Weights of a small GPT-style language model, trained from scratch on English Wikipedia: 3 heads of 64, LayerNorm before each block.
MLP neurons of a small language model. Each row is named by its layer, matrix (up: input weights) and neuron, and shows model dimensions 16-143. Each number is 50 + 10 x the weight over its row's rms, rounded and kept within 0 to 99.
After each neuron's rows, "fires after" lists the tokens most often just before its 100 highest values on Wikipedia text that the model never trained on.

L4.up91:45 54 19 46 43 53 63 61 63 31 46 54 52 52 45 49 55 55 51 44 32 44 51 44 57 54 65 61 66 68 39 62 40 29 49 45 42 63 50 61 39 64 56 56 31 51 65 57 57 42 41 51 56 61 54 77 39 34 59 70 40 45 44 43 65 29 52 58 58 56 51 39 48 66 46 51 58 70 41 28 54 46 45 51 43 47 54 49 59 46 52 55 51 44 49 58 38 63 56 42 51 36 50 37 85 51 35 38 50 70 34 54 43 42 35 53 55 43 42 46 40 61 59 48 52 54 42 53
fires after: "s", "p", "br", "lic", " con", " Car"

L4.up444:29 53 44 61 67 57 54 43 61 54 46 51 36 43 54 33 58 34 47 36 32 44 53 57 50 54 46 49 50 27 49 43 42 60 40 56 62 47 47 42 39 59 40 42 61 50 55 62 38 39 58 55 40 55 40 51 41 71 39 45 42 46 45 36 35 59 59 45 76 36 55 38 56 42 35 61 32 52 41 51 43 52 40 49 41 46 59 49 53 58 70 40 57 50 46 50 45 57 52 58 51 64 38 51 46 40 57 59 46 38 45 50 42 54 61 43 54 47 46 55 42 42 50 49 23 40 61 43
fires after: "ne", " N", "p", "n", " Ne", "tt"

L4.up362:60 48 64 38 40 43 53 38 67 53 45 54 64 48 54 56 57 36 61 65 61 39 71 61 50 39 69 48 66 58 48 50 43 39 39 47 61 73 46 49 54 50 51 58 38 43 51 34 54 49 30 58 49 42 42 68 48 51 53 53 41 30 49 55 53 54 39 39 62 62 47 64 50 59 44 63 35 49 50 64 51 42 49 60 48 43 60 40 49 60 40 50 58 42 55 56 37 51 47 35 51 54 35 37 52 51 49 64 39 58 61 56 67 54 54 39 48 36 28 51 42 55 51 54 61 54 54 69
fires after: "p", "th", "ch", "ad", "st", "s"

L4.up247:56 37 54 39 46 57 44 55 49 53 41 69 56 46 41 59 62 32 44 48 46 59 56 44 31 46 60 50 40 56 64 57 53 54 60 37 54 47 33 40 30 38 50 41 53 55 44 67 55 38 50 56 58 55 35 42 49 52 50 42 44 52 51 55 46 41 68 63 60 50 43 72 42 64 51 46 49 47 44 34 53 23 47 52 55 65 61 45 48 51 55 40 52 42 37 56 49 49 58 63 68 41 46 41 46 43 30 57 44 44 58 67 54 37 73 45 52 63 62 56 33 64 45 44 58 65 52 41
fires after: " a", " A", "ation", "\n"

L4.up410:37 54 43 56 48 43 32 55 45 40 42 71 73 36 49 60 69 56 42 45 61 58 56 34 39 42 78 40 42 52 57 57 39 43 40 53 50 45 37 40 44 50 54 54 43 56 53 52 42 42 36 48 55 40 60 50 46 37 46 55 33 43 38 42 49 55 49 41 50 58 44 61 52 55 52 74 42 49 45 56 59 43 60 52 60 47 67 56 61 46 59 39 54 45 36 46 66 51 33 43 44 49 40 51 63 38 56 54 50 58 70 72 41 70 47 46 58 39 36 61 48 42 63 69 56 53 42 38
fires after: " co", " O", " Bro", " Po", " Ho"

L4.up664:38 32 59 60 50 53 48 32 63 57 49 51 88 60 55 41 57 34 48 47 53 52 39 67 57 48 52 47 44 42 54 38 42 53 78 56 59 47 49 56 47 33 49 44 45 57 52 31 27 51 64 55 57 48 53 63 52 26 37 54 40 45 41 47 60 47 37 41 47 46 47 61 43 47 56 53 52 40 66 49 41 55 56 46 52 37 53 36 43 49 46 47 54 54 59 43 53 53 55 57 57 43 42 38 42 49 45 49 53 54 53 27 50 62 74 56 56 61 47 53 38 33 42 57 64 65 25 51
fires after: " ", " E", "e", "E", "en"

L4.up678:43 72 47 58 50 24 45 70 45 44 37 44 38 51 49 55 52 40 53 53 49 44 47 39 69 42 68 55 53 45 44 48 66 49 43 62 71 49 42 33 48 41 34 56 40 46 69 48 52 60 42 50 60 37 64 55 63 44 49 49 42 40 39 48 70 49 67 37 57 63 61 52 33 55 52 35 39 38 56 45 55 49 46 47 47 42 60 48 37 41 49 56 36 58 54 31 47 40 51 68 49 58 40 46 65 45 62 57 42 47 46 66 38 51 53 48 39 46 50 58 67 48 35 41 59 45 40 75
fires after: " Ta", " pa", " Pa", " Th", "B", " We"

L4.up480:49 53 54 40 43 31 51 31 66 49 70 43 50 47 50 43 39 45 62 44 62 61 51 61 48 37 54 50 53 62 48 43 56 45 55 48 62 55 61 43 55 34 61 24 43 72 45 61 50 48 68 41 38 49 46 66 53 49 70 37 37 69 48 58 57 66 54 48 34 59 60 48 51 47 39 60 61 52 52 36 47 49 68 52 59 62 38 40 51 51 62 51 49 49 69 52 37 46 56 52 57 53 53 40 46 44 57 45 27 47 56 41 51 48 57 56 39 50 47 56 27 56 45 77 67 44 50 56
fires after: "w", " W", "i", "es", " |", " w"

L4.up699:68 57 56 58 54 64 56 61 51 40 50 36 62 35 29 38 47 64 50 49 57 72 48 50 38 42 50 38 30 53 36 49 42 59 37 55 50 51 65 75 62 60 42 58 62 36 51 57 45 50 61 52 43 50 51 35 49 64 71 42 36 54 38 64 55 51 55 38 50 49 40 57 54 45 46 64 39 41 46 50 67 37 37 42 50 51 41 48 54 74 49 49 59 55 50 44 50 54 51 55 43 48 43 55 53 60 48 45 61 49 49 49 51 44 46 40 42 50 35 36 50 49 55 55 54 46 43 45
fires after: "e", "ro", " E", " Ar", " Re", " Se"

L4.up615:61 33 33 63 48 60 67 40 21 64 40 63 46 53 58 60 50 53 46 57 54 56 38 63 50 37 54 40 72 58 51 48 65 46 37 62 32 64 44 43 57 61 43 65 44 45 38 67 37 50 35 38 49 57 50 46 55 45 50 54 51 41 56 51 56 46 48 33 74 43 38 47 64 48 36 56 46 61 45 47 21 43 66 38 45 48 67 69 54 68 44 33 49 61 42 49 62 47 58 60 47 66 49 44 47 57 59 53 50 55 41 38 42 56 52 45 51 64 61 55 50 41 53 60 57 36 56 46
fires after: "'", "ne", "’"

L4.up177:64 51 51 56 56 50 56 64 66 25 51 43 62 59 62 51 43 48 56 49 33 34 52 34 55 72 53 39 38 66 46 39 43 49 70 45 52 54 52 60 46 49 50 46 56 59 46 46 52 37 47 49 49 62 64 60 59 56 63 43 51 44 45 70 67 42 52 47 41 57 71 44 54 68 47 57 49 55 21 44 54 39 40 35 55 50 59 61 62 53 40 65 62 42 42 44 51 75 51 49 44 64 61 41 53 42 65 33 38 54 42 56 40 43 59 44 66 52 38 50 64 39 46 60 51 44 41 39
fires after: " re", " Re", "s", " the", " con"

L4.up338:60 54 48 44 46 59 37 42 37 66 32 36 54 33 51 72 47 54 52 55 67 39 46 50 66 52 51 62 63 53 42 34 61 60 44 59 52 41 60 61 71 42 35 59 40 64 56 39 49 47 47 50 60 37 58 58 50 33 63 64 42 49 39 47 52 49 66 56 42 48 51 37 39 57 62 57 36 49 47 55 42 43 44 56 45 55 53 41 52 39 66 40 58 44 49 42 51 46 49 63 69 53 53 75 49 28 59 58 51 45 32 33 38 37 53 44 61 45 57 51 27 49 47 60 50 58 42 53
fires after: " Pa", " Pe", "p", " pa", " imp", " be"

L4.up118:53 38 35 47 42 49 49 43 57 52 53 52 67 45 50 40 63 38 49 59 37 49 48 39 42 50 57 46 31 65 43 65 72 59 50 60 51 44 42 57 52 41 56 67 32 35 49 58 49 47 46 54 61 48 36 38 50 72 40 43 37 42 50 42 51 45 42 73 57 49 33 52 50 57 59 47 50 45 61 73 44 42 53 64 41 33 59 51 51 61 52 56 70 57 51 59 58 34 35 51 44 52 46 35 63 47 46 60 40 41 58 55 28 54 77 39 52 43 63 54 38 46 42 50 34 56 48 66
fires after: "\n", " we", " He", " We", "=="

L4.up723:36 53 40 39 40 53 48 51 44 64 39 57 56 37 53 59 64 51 24 46 48 41 51 40 32 38 71 57 61 58 60 50 68 67 43 46 61 49 33 50 57 60 56 55 49 67 54 56 54 38 48 40 54 41 52 44 51 23 43 44 43 62 61 49 39 40 77 47 45 50 61 36 53 43 55 51 48 73 36 46 60 49 46 24 52 37 70 58 49 46 46 47 53 52 54 41 55 36 62 45 53 55 56 46 46 39 48 45 63 34 51 56 58 47 63 40 49 55 42 58 34 70 56 53 48 55 40 25
fires after: " of", " as", "==", " the", " his", " The"

L4.up223:55 54 63 45 45 59 28 71 62 63 63 31 51 51 65 45 52 47 53 47 54 49 43 50 57 56 39 38 55 44 43 66 56 61 66 43 67 56 59 42 33 58 43 59 44 41 52 72 51 38 71 58 45 39 54 64 64 58 45 47 57 56 48 68 51 56 50 44 49 24 23 55 40 62 43 41 40 41 59 52 42 41 55 43 57 48 56 60 64 50 45 40 56 41 41 47 53 41 44 58 48 59 23 34 41 49 46 42 68 61 39 45 46 21 50 52 39 55 39 65 39 58 49 40 49 45 47 39
fires after: "\n", " \"", " (", " a", " the"

L4.up116:49 53 58 43 52 50 48 46 45 33 49 41 47 57 30 53 42 35 42 43 68 50 61 59 54 61 52 47 44 50 32 49 38 61 47 43 66 65 48 49 64 59 36 35 44 54 50 63 62 51 47 61 33 44 59 55 49 40 48 47 42 52 70 51 37 56 47 59 62 48 57 34 47 55 32 53 43 56 39 41 71 63 55 50 49 50 47 49 50 39 62 54 61 63 54 44 40 47 47 36 52 55 58 70 69 54 59 44 39 51 41 72 35 44 64 56 63 45 55 48 39 60 42 60 55 31 63 73
fires after: " =", "\n", "s"

L4.up212:51 45 40 57 44 68 44 40 56 43 47 55 64 64 65 48 48 54 41 52 43 59 33 51 58 44 53 47 55 59 52 59 58 48 48 63 60 48 50 62 51 52 58 48 50 55 35 42 68 63 31 59 53 42 50 54 44 48 66 52 44 65 31 59 45 62 50 34 50 59 55 57 46 42 51 60 62 32 58 51 31 50 41 63 53 50 40 37 54 61 62 44 68 48 37 61 56 51 35 59 61 49 63 42 59 51 39 47 42 55 48 61 43 68 62 49 37 42 47 49 57 65 34 72 41 28 43 64
fires after: " p", " w", " be", "w", "n", "s"

L4.up283:47 29 56 47 56 58 39 30 56 49 43 54 56 60 59 54 46 44 52 32 47 71 67 51 55 46 41 33 49 43 47 50 55 29 56 38 61 39 54 64 55 37 52 48 42 45 52 49 55 47 42 62 51 65 75 53 54 40 58 72 53 35 63 52 41 44 33 49 48 46 36 48 61 73 44 53 29 50 60 63 56 57 46 49 54 48 53 55 62 38 45 42 43 39 66 51 33 63 43 46 53 51 34 44 53 39 53 70 49 51 57 38 58 43 61 43 50 51 59 48 46 49 65 50 51 48 51 63
fires after: " ", "S", " re", " de", " dis", " E"

L4.up423:84 43 56 48 51 51 49 27 45 48 42 49 59 45 36 45 60 41 52 49 55 60 54 45 45 60 68 55 39 59 58 51 55 64 41 52 56 52 46 34 54 44 60 38 49 55 42 51 60 38 40 51 62 28 57 36 47 38 51 41 51 52 49 60 49 35 64 38 58 46 49 52 52 36 74 50 32 50 56 63 43 46 62 44 46 65 67 42 45 43 50 45 59 28 45 49 38 34 41 50 46 50 55 50 76 49 53 50 39 40 43 57 47 43 68 56 49 32 73 44 38 50 59 60 58 63 42 64
fires after: " Bo", " B", " bo", "B", " Bu", " Bri"

L4.up446:34 55 55 60 55 54 34 36 61 44 41 48 43 39 55 59 68 61 56 61 62 56 42 60 60 47 43 65 33 53 32 55 41 65 59 43 54 53 34 45 65 42 68 53 39 45 60 38 39 35 40 44 47 63 64 51 55 44 27 43 44 40 61 66 47 35 56 51 45 49 50 60 68 51 47 36 40 37 42 73 38 49 58 56 58 73 53 45 48 51 39 41 76 59 57 52 47 61 38 49 56 53 59 52 56 38 50 51 63 65 42 58 48 57 63 53 55 52 43 59 36 47 52 64 48 38 39 34
fires after: " 19", " in", " In", "==", " was"

L4.up489:38 37 50 57 62 50 23 31 50 56 48 36 66 58 61 38 37 50 60 45 58 60 59 49 36 52 42 44 44 44 45 41 49 57 57 52 51 57 40 59 41 68 50 47 47 39 42 49 68 49 56 46 30 33 54 53 40 52 47 52 32 39 48 57 60 73 40 33 56 52 48 53 50 38 33 65 44 59 51 25 64 37 55 60 57 46 73 54 35 55 51 64 47 37 44 43 58 42 54 53 53 65 51 46 59 54 56 60 48 50 58 71 57 47 66 54 69 54 54 46 61 51 42 45 47 58 52 56
fires after: " =", " 4", " in", " 3", " re"

L4.up133:51 41 42 61 39 52 48 30 56 43 56 44 59 47 57 56 44 53 55 50 52 52 57 66 51 51 53 62 43 45 35 42 44 49 47 48 58 65 62 46 54 61 49 30 40 46 54 48 68 31 52 29 48 45 47 41 60 50 57 39 49 52 38 47 68 50 47 22 45 47 47 47 56 55 52 62 62 48 35 66 64 64 61 68 53 42 53 36 49 47 61 40 35 50 46 67 55 58 41 53 47 52 66 62 33 56 63 59 46 36 35 40 52 50 34 48 55 58 47 53 59 35 62 66 45 38 67 53
fires after: " the", ",", " It", " The", "con", " Du"

L4.up298:33 54 55 39 44 61 53 54 57 62 51 54 37 64 50 56 55 46 49 52 54 36 57 59 58 39 62 59 46 53 32 37 49 62 60 50 54 40 42 55 56 30 43 43 50 46 52 55 46 67 40 42 40 56 69 46 39 46 30 38 50 59 60 40 57 42 43 51 56 54 46 44 40 58 53 41 73 48 38 58 62 59 34 65 64 50 47 63 55 53 48 35 53 62 51 54 55 55 33 44 40 46 38 34 47 52 48 43 71 51 49 62 74 61 42 50 51 58 53 57 46 43 47 33 39 46 36 60
fires after: " Y", " M", " Ch", " Z", "e"

L4.up169:56 31 75 46 44 45 44 65 43 59 37 54 55 34 65 45 49 44 46 46 52 64 50 76 38 56 58 44 61 55 43 49 43 57 56 58 44 51 52 30 55 67 39 50 26 53 41 61 56 40 45 64 53 48 44 48 56 49 40 60 53 53 45 52 59 59 44 31 35 57 45 45 62 63 49 66 46 43 62 63 49 31 48 50 61 49 44 44 46 51 38 36 29 38 43 54 39 50 61 54 66 47 57 47 53 60 53 48 51 52 32 63 33 48 55 42 62 62 48 50 53 43 61 62 56 67 49 41
fires after: " re", " Re", "it", "ir", "gre"

L4.up334:47 50 32 44 65 52 39 55 57 63 42 36 60 52 48 30 52 50 44 62 51 59 45 51 48 32 36 59 43 43 38 22 47 63 47 52 56 64 52 48 43 58 50 41 63 54 59 47 56 54 49 55 47 36 53 48 34 37 35 37 50 69 41 38 44 56 35 49 48 52 50 63 41 69 72 72 53 58 65 61 50 42 57 44 41 48 53 42 43 66 34 45 47 66 57 60 66 58 33 68 51 44 33 46 51 61 37 61 47 52 58 42 50 53 51 43 45 59 55 56 51 55 48 40 73 56 37 54
fires after: "e", " the", "te", " E", "E", "cle"

L4.up529:55 57 48 52 38 59 43 45 44 46 40 55 66 40 39 40 55 46 50 49 47 44 36 64 51 61 47 43 65 43 48 49 54 50 42 42 69 53 17 41 53 21 71 51 28 60 38 48 39 55 46 48 55 51 40 61 62 65 60 38 53 33 50 56 43 44 39 56 65 58 36 59 39 47 56 62 44 55 53 64 49 61 53 52 57 55 59 66 39 49 56 50 56 45 53 59 43 42 58 61 33 57 58 48 57 48 46 66 19 43 62 64 51 59 60 54 55 40 65 43 59 48 44 36 40 58 47 70
fires after: "\n", " Pa", "M", " C", " B", "P"

L4.up227:50 53 50 53 50 55 29 57 50 54 60 48 47 30 45 61 52 43 55 63 52 36 51 48 65 54 59 41 55 48 61 50 61 62 53 52 48 60 57 51 62 34 54 57 42 57 52 47 42 50 35 52 66 52 29 46 58 55 54 50 44 42 48 38 42 70 48 70 59 49 50 36 27 33 30 53 32 39 53 41 52 55 62 48 47 51 67 51 46 45 40 51 44 62 39 40 34 40 57 49 75 51 41 56 46 28 61 57 59 46 57 45 53 59 61 68 65 60 55 56 57 53 39 67 42 41 47 43
fires after: " p", "p", "tt", " pa", "k", "the"

L4.up628:35 50 39 61 39 57 51 40 63 36 46 51 51 47 41 57 51 57 45 37 75 50 59 75 52 36 34 59 59 50 53 49 57 62 40 49 32 32 71 51 58 44 44 43 59 67 39 47 51 33 55 49 33 58 29 64 48 47 52 41 43 35 59 63 43 52 44 52 43 52 54 56 45 54 60 56 34 52 51 51 53 47 59 62 45 40 50 28 63 32 45 47 65 47 57 45 46 70 38 64 49 56 64 53 43 61 53 48 47 69 44 39 37 58 40 58 44 47 50 52 55 50 64 54 41 53 56 75
fires after: " in", "in", "en", " the", " In"

L4.up159:59 40 56 54 63 61 48 50 45 48 47 34 67 45 34 42 59 58 49 58 64 48 40 58 61 34 43 50 45 53 53 42 44 49 31 48 54 39 43 41 47 64 46 55 52 37 45 42 59 41 46 46 33 54 63 24 49 57 62 47 52 56 28 38 40 48 38 45 52 57 46 53 43 65 59 59 41 49 72 59 60 46 47 72 45 53 59 46 60 55 54 39 38 51 51 40 27 51 42 49 60 50 25 76 51 44 50 39 48 65 46 62 46 54 55 65 52 47 35 47 39 78 64 52 48 66 57 49
fires after: " B", "ce", " p", "ch", " Bu", "See"

L4.up114:32 41 55 54 51 49 54 61 61 44 31 41 45 38 58 50 34 70 65 33 48 64 49 47 66 49 46 62 50 55 49 40 38 72 52 52 46 48 53 26 46 62 53 47 38 41 54 46 60 50 51 49 58 41 58 43 50 54 45 52 57 49 45 49 50 44 56 28 55 52 37 47 49 47 57 42 36 47 45 31 54 37 33 56 68 57 41 41 57 55 64 51 40 28 54 61 29 61 49 41 56 48 59 61 61 51 56 34 42 43 45 36 54 61 61 55 74 48 37 60 38 50 45 48 34 35 49 65
fires after: "re", " re", " Re", "ro", " pro", "li"

L4.up372:51 39 50 51 62 74 35 35 39 46 44 50 43 40 61 60 41 37 51 58 68 51 56 63 57 56 63 36 50 50 43 26 43 49 39 37 42 53 56 36 48 40 49 59 49 50 53 45 59 62 53 39 46 59 56 36 41 39 52 45 55 50 40 50 67 50 12 47 33 48 41 42 58 58 40 48 56 71 55 54 62 51 50 47 40 41 60 49 54 22 47 43 68 46 64 41 48 54 51 61 41 62 42 68 60 53 58 63 50 60 59 64 27 45 47 40 37 53 52 42 47 49 49 57 41 59 42 55
fires after: "H", " the", " (", " was", " The", "S"

L4.up558:44 51 35 63 44 43 53 35 68 44 37 34 57 64 81 57 50 48 26 44 45 51 56 56 49 52 48 50 42 44 62 51 63 64 57 51 59 54 44 55 34 60 54 56 36 72 47 60 42 35 36 65 45 33 50 66 47 52 64 58 44 35 46 58 49 40 37 32 50 45 59 43 60 38 40 44 38 46 35 71 59 65 73 69 46 47 51 50 50 52 55 41 59 60 41 59 44 46 38 54 40 64 49 67 62 57 53 48 47 50 37 45 56 53 67 49 62 44 44 49 65 34 53 54 39 59 53 43
fires after: " In", " in", "I", " I", "U", "P"

L4.up130:62 37 50 44 46 48 59 51 47 39 45 65 62 42 37 49 58 70 66 43 34 41 55 62 42 53 62 31 56 52 67 60 52 44 40 57 54 49 60 56 55 38 76 45 59 42 43 64 65 46 31 41 45 54 50 76 63 52 48 40 29 43 47 58 53 38 23 59 43 46 48 52 52 30 49 43 42 65 27 41 49 68 55 78 60 48 43 52 43 37 48 38 37 54 51 43 46 58 56 51 47 50 65 53 63 61 30 52 64 38 56 61 45 47 57 51 51 49 51 33 44 63 57 56 54 52 37 55
fires after: "\n", "N", "ate"

L4.up611:35 60 44 38 54 51 48 53 32 39 64 59 51 48 44 41 53 46 38 51 40 54 56 39 48 61 50 33 50 39 53 72 56 44 48 38 45 38 52 64 67 56 47 53 42 62 55 61 53 53 54 62 36 48 53 59 42 59 34 53 64 51 59 54 65 55 47 47 52 58 65 73 38 41 59 45 48 52 29 51 57 27 44 46 27 56 46 48 52 58 47 48 41 26 63 43 47 53 52 54 48 54 46 62 56 42 40 41 62 59 61 39 59 47 46 61 44 36 40 34 34 49 48 56 58 39 22 48
fires after: "s", "\n", " ", "C", "°"

L4.up326:32 72 49 49 36 49 52 54 53 43 39 63 36 62 52 53 55 47 45 48 50 51 51 49 33 77 57 55 63 43 40 59 48 56 60 61 47 53 43 44 51 48 40 51 68 45 70 43 54 58 46 44 40 45 47 47 48 45 49 68 49 65 64 55 51 51 51 51 63 47 46 56 31 56 55 47 34 57 66 41 53 64 38 40 35 37 38 33 59 47 46 48 42 48 59 40 43 62 43 35 62 59 54 46 56 41 54 56 43 53 50 51 47 65 52 60 61 49 30 59 38 69 81 52 43 40 46 58
fires after: " at", " At", "s", " the", "er", "ing"

L4.up340:52 65 50 65 35 60 39 59 54 60 54 54 63 38 54 22 40 58 78 57 50 57 43 60 29 55 55 41 51 40 58 54 35 62 44 48 58 43 51 65 50 61 51 47 52 69 47 45 65 47 49 49 35 30 66 41 46 37 56 27 52 26 26 57 49 46 44 45 63 61 56 49 63 54 60 55 58 59 22 52 47 39 54 56 58 59 48 57 52 41 47 57 47 43 56 38 70 61 61 52 45 52 27 44 54 46 38 63 59 34 52 38 54 54 48 42 49 58 51 49 39 40 51 53 60 60 32 60
fires after: "e", "re", "ro", "le", " se", " fa"

L4.up435:53 29 52 46 55 72 41 26 54 51 51 37 48 55 61 58 56 27 44 50 42 27 57 41 65 50 58 55 62 61 49 30 68 47 54 44 70 58 45 53 68 75 54 52 49 58 54 51 33 37 59 46 42 63 47 51 52 39 26 44 44 62 34 46 35 59 54 57 59 57 37 49 38 60 60 55 55 56 47 52 57 54 69 47 55 67 58 50 54 42 56 47 43 34 57 38 78 42 53 46 52 55 54 46 46 62 16 57 65 37 49 68 36 55 56 45 47 50 52 55 40 55 62 48 50 43 50 37
fires after: " the", " The", "'", "I", " \"", " I"

L4.up344:56 41 71 60 45 58 54 37 47 54 57 45 60 54 45 26 43 40 47 47 40 59 45 61 59 67 53 49 51 53 53 55 41 49 46 53 58 61 47 59 47 38 47 51 43 24 38 54 42 47 62 62 48 50 38 48 63 52 48 62 49 39 25 48 64 46 45 45 58 52 37 55 57 56 51 73 33 62 42 68 36 56 50 34 47 52 39 62 54 40 58 45 58 57 43 50 62 63 39 49 44 55 41 66 63 51 58 65 48 56 59 40 35 47 59 53 51 49 79 53 29 58 31 46 41 50 35 58
fires after: " ", " re", " b", " un", " B", " qu"

L4.up500:53 51 47 46 39 57 55 63 32 44 28 42 37 39 41 59 59 50 40 61 49 57 45 50 53 41 38 56 70 43 58 59 55 70 52 44 52 51 42 79 45 50 45 42 40 53 60 48 50 35 42 61 63 48 64 46 53 61 51 39 62 54 45 48 73 46 43 64 52 53 52 57 53 46 35 57 38 41 64 59 36 44 58 43 58 48 45 44 64 33 54 34 52 49 64 56 45 67 52 45 47 39 45 55 46 49 42 57 40 65 68 44 46 66 45 30 62 44 53 46 52 62 39 55 45 41 47 71
fires after: "s", "gg", "p", "app", "th", "est"

L4.up580:49 35 45 45 62 39 42 33 44 42 50 48 39 55 59 28 40 62 40 59 46 62 34 48 29 58 56 63 49 42 50 45 61 35 52 65 53 58 36 48 50 56 38 49 41 59 32 47 67 46 43 58 50 54 55 52 43 42 53 37 56 38 39 42 49 58 54 53 41 62 60 51 79 47 54 52 60 31 38 57 71 61 50 44 58 46 36 53 72 32 61 46 43 43 56 48 61 42 63 51 43 40 43 53 62 52 54 75 49 61 64 32 43 42 45 43 42 58 39 45 50 53 53 53 40 54 55 58
fires after: " d", " D", " Al", " Ar", " Na"

L4.up560:49 47 37 38 60 32 46 57 45 34 41 41 46 60 38 49 52 48 51 62 49 60 28 53 61 56 36 44 55 40 41 50 71 60 49 51 68 63 60 45 50 56 62 66 65 36 55 47 47 71 55 53 48 61 56 50 39 46 46 42 54 48 55 49 34 61 52 44 52 34 66 57 54 45 56 60 32 57 38 65 61 55 65 65 63 57 39 63 58 30 40 49 55 57 55 57 42 48 48 43 59 53 57 53 42 54 56 36 58 54 41 35 32 64 65 69 52 47 53 34 45 48 55 70 51 63 56 68
fires after: "\n", " a", " the", " an", " In", " ="

L4.up433:46 36 50 48 36 30 62 43 33 56 39 50 65 36 41 50 55 62 47 68 62 45 58 63 53 35 67 78 63 48 41 61 44 63 42 48 50 58 46 50 55 51 52 49 55 57 43 55 45 40 41 45 60 63 42 56 65 39 47 64 52 43 55 62 59 51 55 65 56 67 51 40 20 60 51 48 43 47 39 42 45 33 63 38 57 48 48 60 65 40 30 49 60 55 63 58 49 45 30 43 38 34 45 59 50 33 51 52 50 40 56 47 64 39 36 43 66 45 42 59 65 50 36 51 60 52 29 71
fires after: "th", "st", "ef", "est", "ter", "s"

L4.up408:43 40 39 32 53 59 46 52 54 41 54 36 47 66 56 51 54 52 32 36 43 48 39 59 56 52 47 37 56 48 39 26 52 35 53 72 77 54 47 46 47 58 49 47 59 37 63 62 42 46 48 55 37 54 55 66 58 43 53 46 47 55 47 39 61 37 43 60 59 46 34 53 63 68 64 55 40 54 49 45 46 65 52 42 59 62 61 50 41 62 47 50 34 46 57 50 51 52 41 47 54 58 42 49 48 65 48 75 54 50 38 40 61 52 62 57 41 25 57 55 54 48 69 50 51 30 39 42
fires after: "A", " with", "'", " an", "gi"

L4.up462:41 43 50 54 43 52 55 58 50 52 45 40 56 66 35 71 59 48 42 60 57 41 34 53 48 67 49 48 64 42 55 41 51 38 51 49 47 28 37 77 57 50 45 61 40 56 47 54 37 63 65 59 54 46 60 54 41 41 55 50 48 45 52 53 45 50 37 44 53 73 60 56 40 60 57 66 30 51 45 76 39 39 69 39 52 71 65 68 49 51 55 39 27 42 60 53 42 67 43 52 58 45 57 48 49 42 59 64 59 40 52 57 52 51 35 60 32 45 56 50 50 41 47 61 38 43 54 52
fires after: " P", " O", "s", " Po", "P"

L4.up709:51 24 47 72 58 33 50 72 50 43 71 37 55 56 52 44 42 54 54 49 46 64 45 45 47 58 52 64 53 64 54 57 45 53 57 41 47 63 55 53 50 51 68 38 47 44 49 70 54 65 66 54 38 45 57 47 41 59 45 40 48 40 58 50 51 55 56 61 57 43 47 60 35 30 61 35 56 47 45 56 42 51 51 59 53 49 55 60 54 64 57 49 36 48 44 41 43 48 50 30 42 43 48 37 43 59 34 44 37 49 43 66 48 51 40 51 53 58 43 55 51 52 60 60 23 53 33 52
fires after: ".", " Le", " |", "L", "\n", " dis"

L4.up103:54 37 48 49 55 48 43 40 69 62 50 60 63 46 26 52 60 56 54 41 52 43 44 39 61 57 61 47 48 35 54 50 55 66 43 47 45 40 58 67 55 48 47 26 45 58 58 70 58 57 58 61 51 46 48 59 42 67 51 43 47 44 36 47 33 35 40 52 58 36 54 47 52 45 61 45 41 30 53 48 42 55 57 48 44 51 59 58 52 41 51 54 51 55 47 52 48 39 43 50 47 38 50 46 44 51 58 40 48 64 35 59 42 74 49 38 57 47 47 43 37 46 57 38 42 71 37 82
fires after: "\n"

L4.up35:52 46 45 45 51 66 33 57 52 41 54 61 55 42 36 54 55 48 46 43 61 52 34 44 53 39 47 44 48 69 40 74 46 42 50 42 50 33 70 43 52 49 40 59 36 70 39 71 50 60 18 54 51 37 49 53 51 48 41 57 63 47 49 55 52 65 37 39 47 50 49 50 53 62 50 39 40 65 53 56 49 59 61 56 36 54 44 50 54 53 50 74 64 47 39 34 44 59 27 53 54 55 39 39 44 53 61 37 54 48 41 61 47 48 61 58 59 65 37 43 42 45 29 38 52 42 57 58
fires after: " =", "\n", ")", "born", "ck"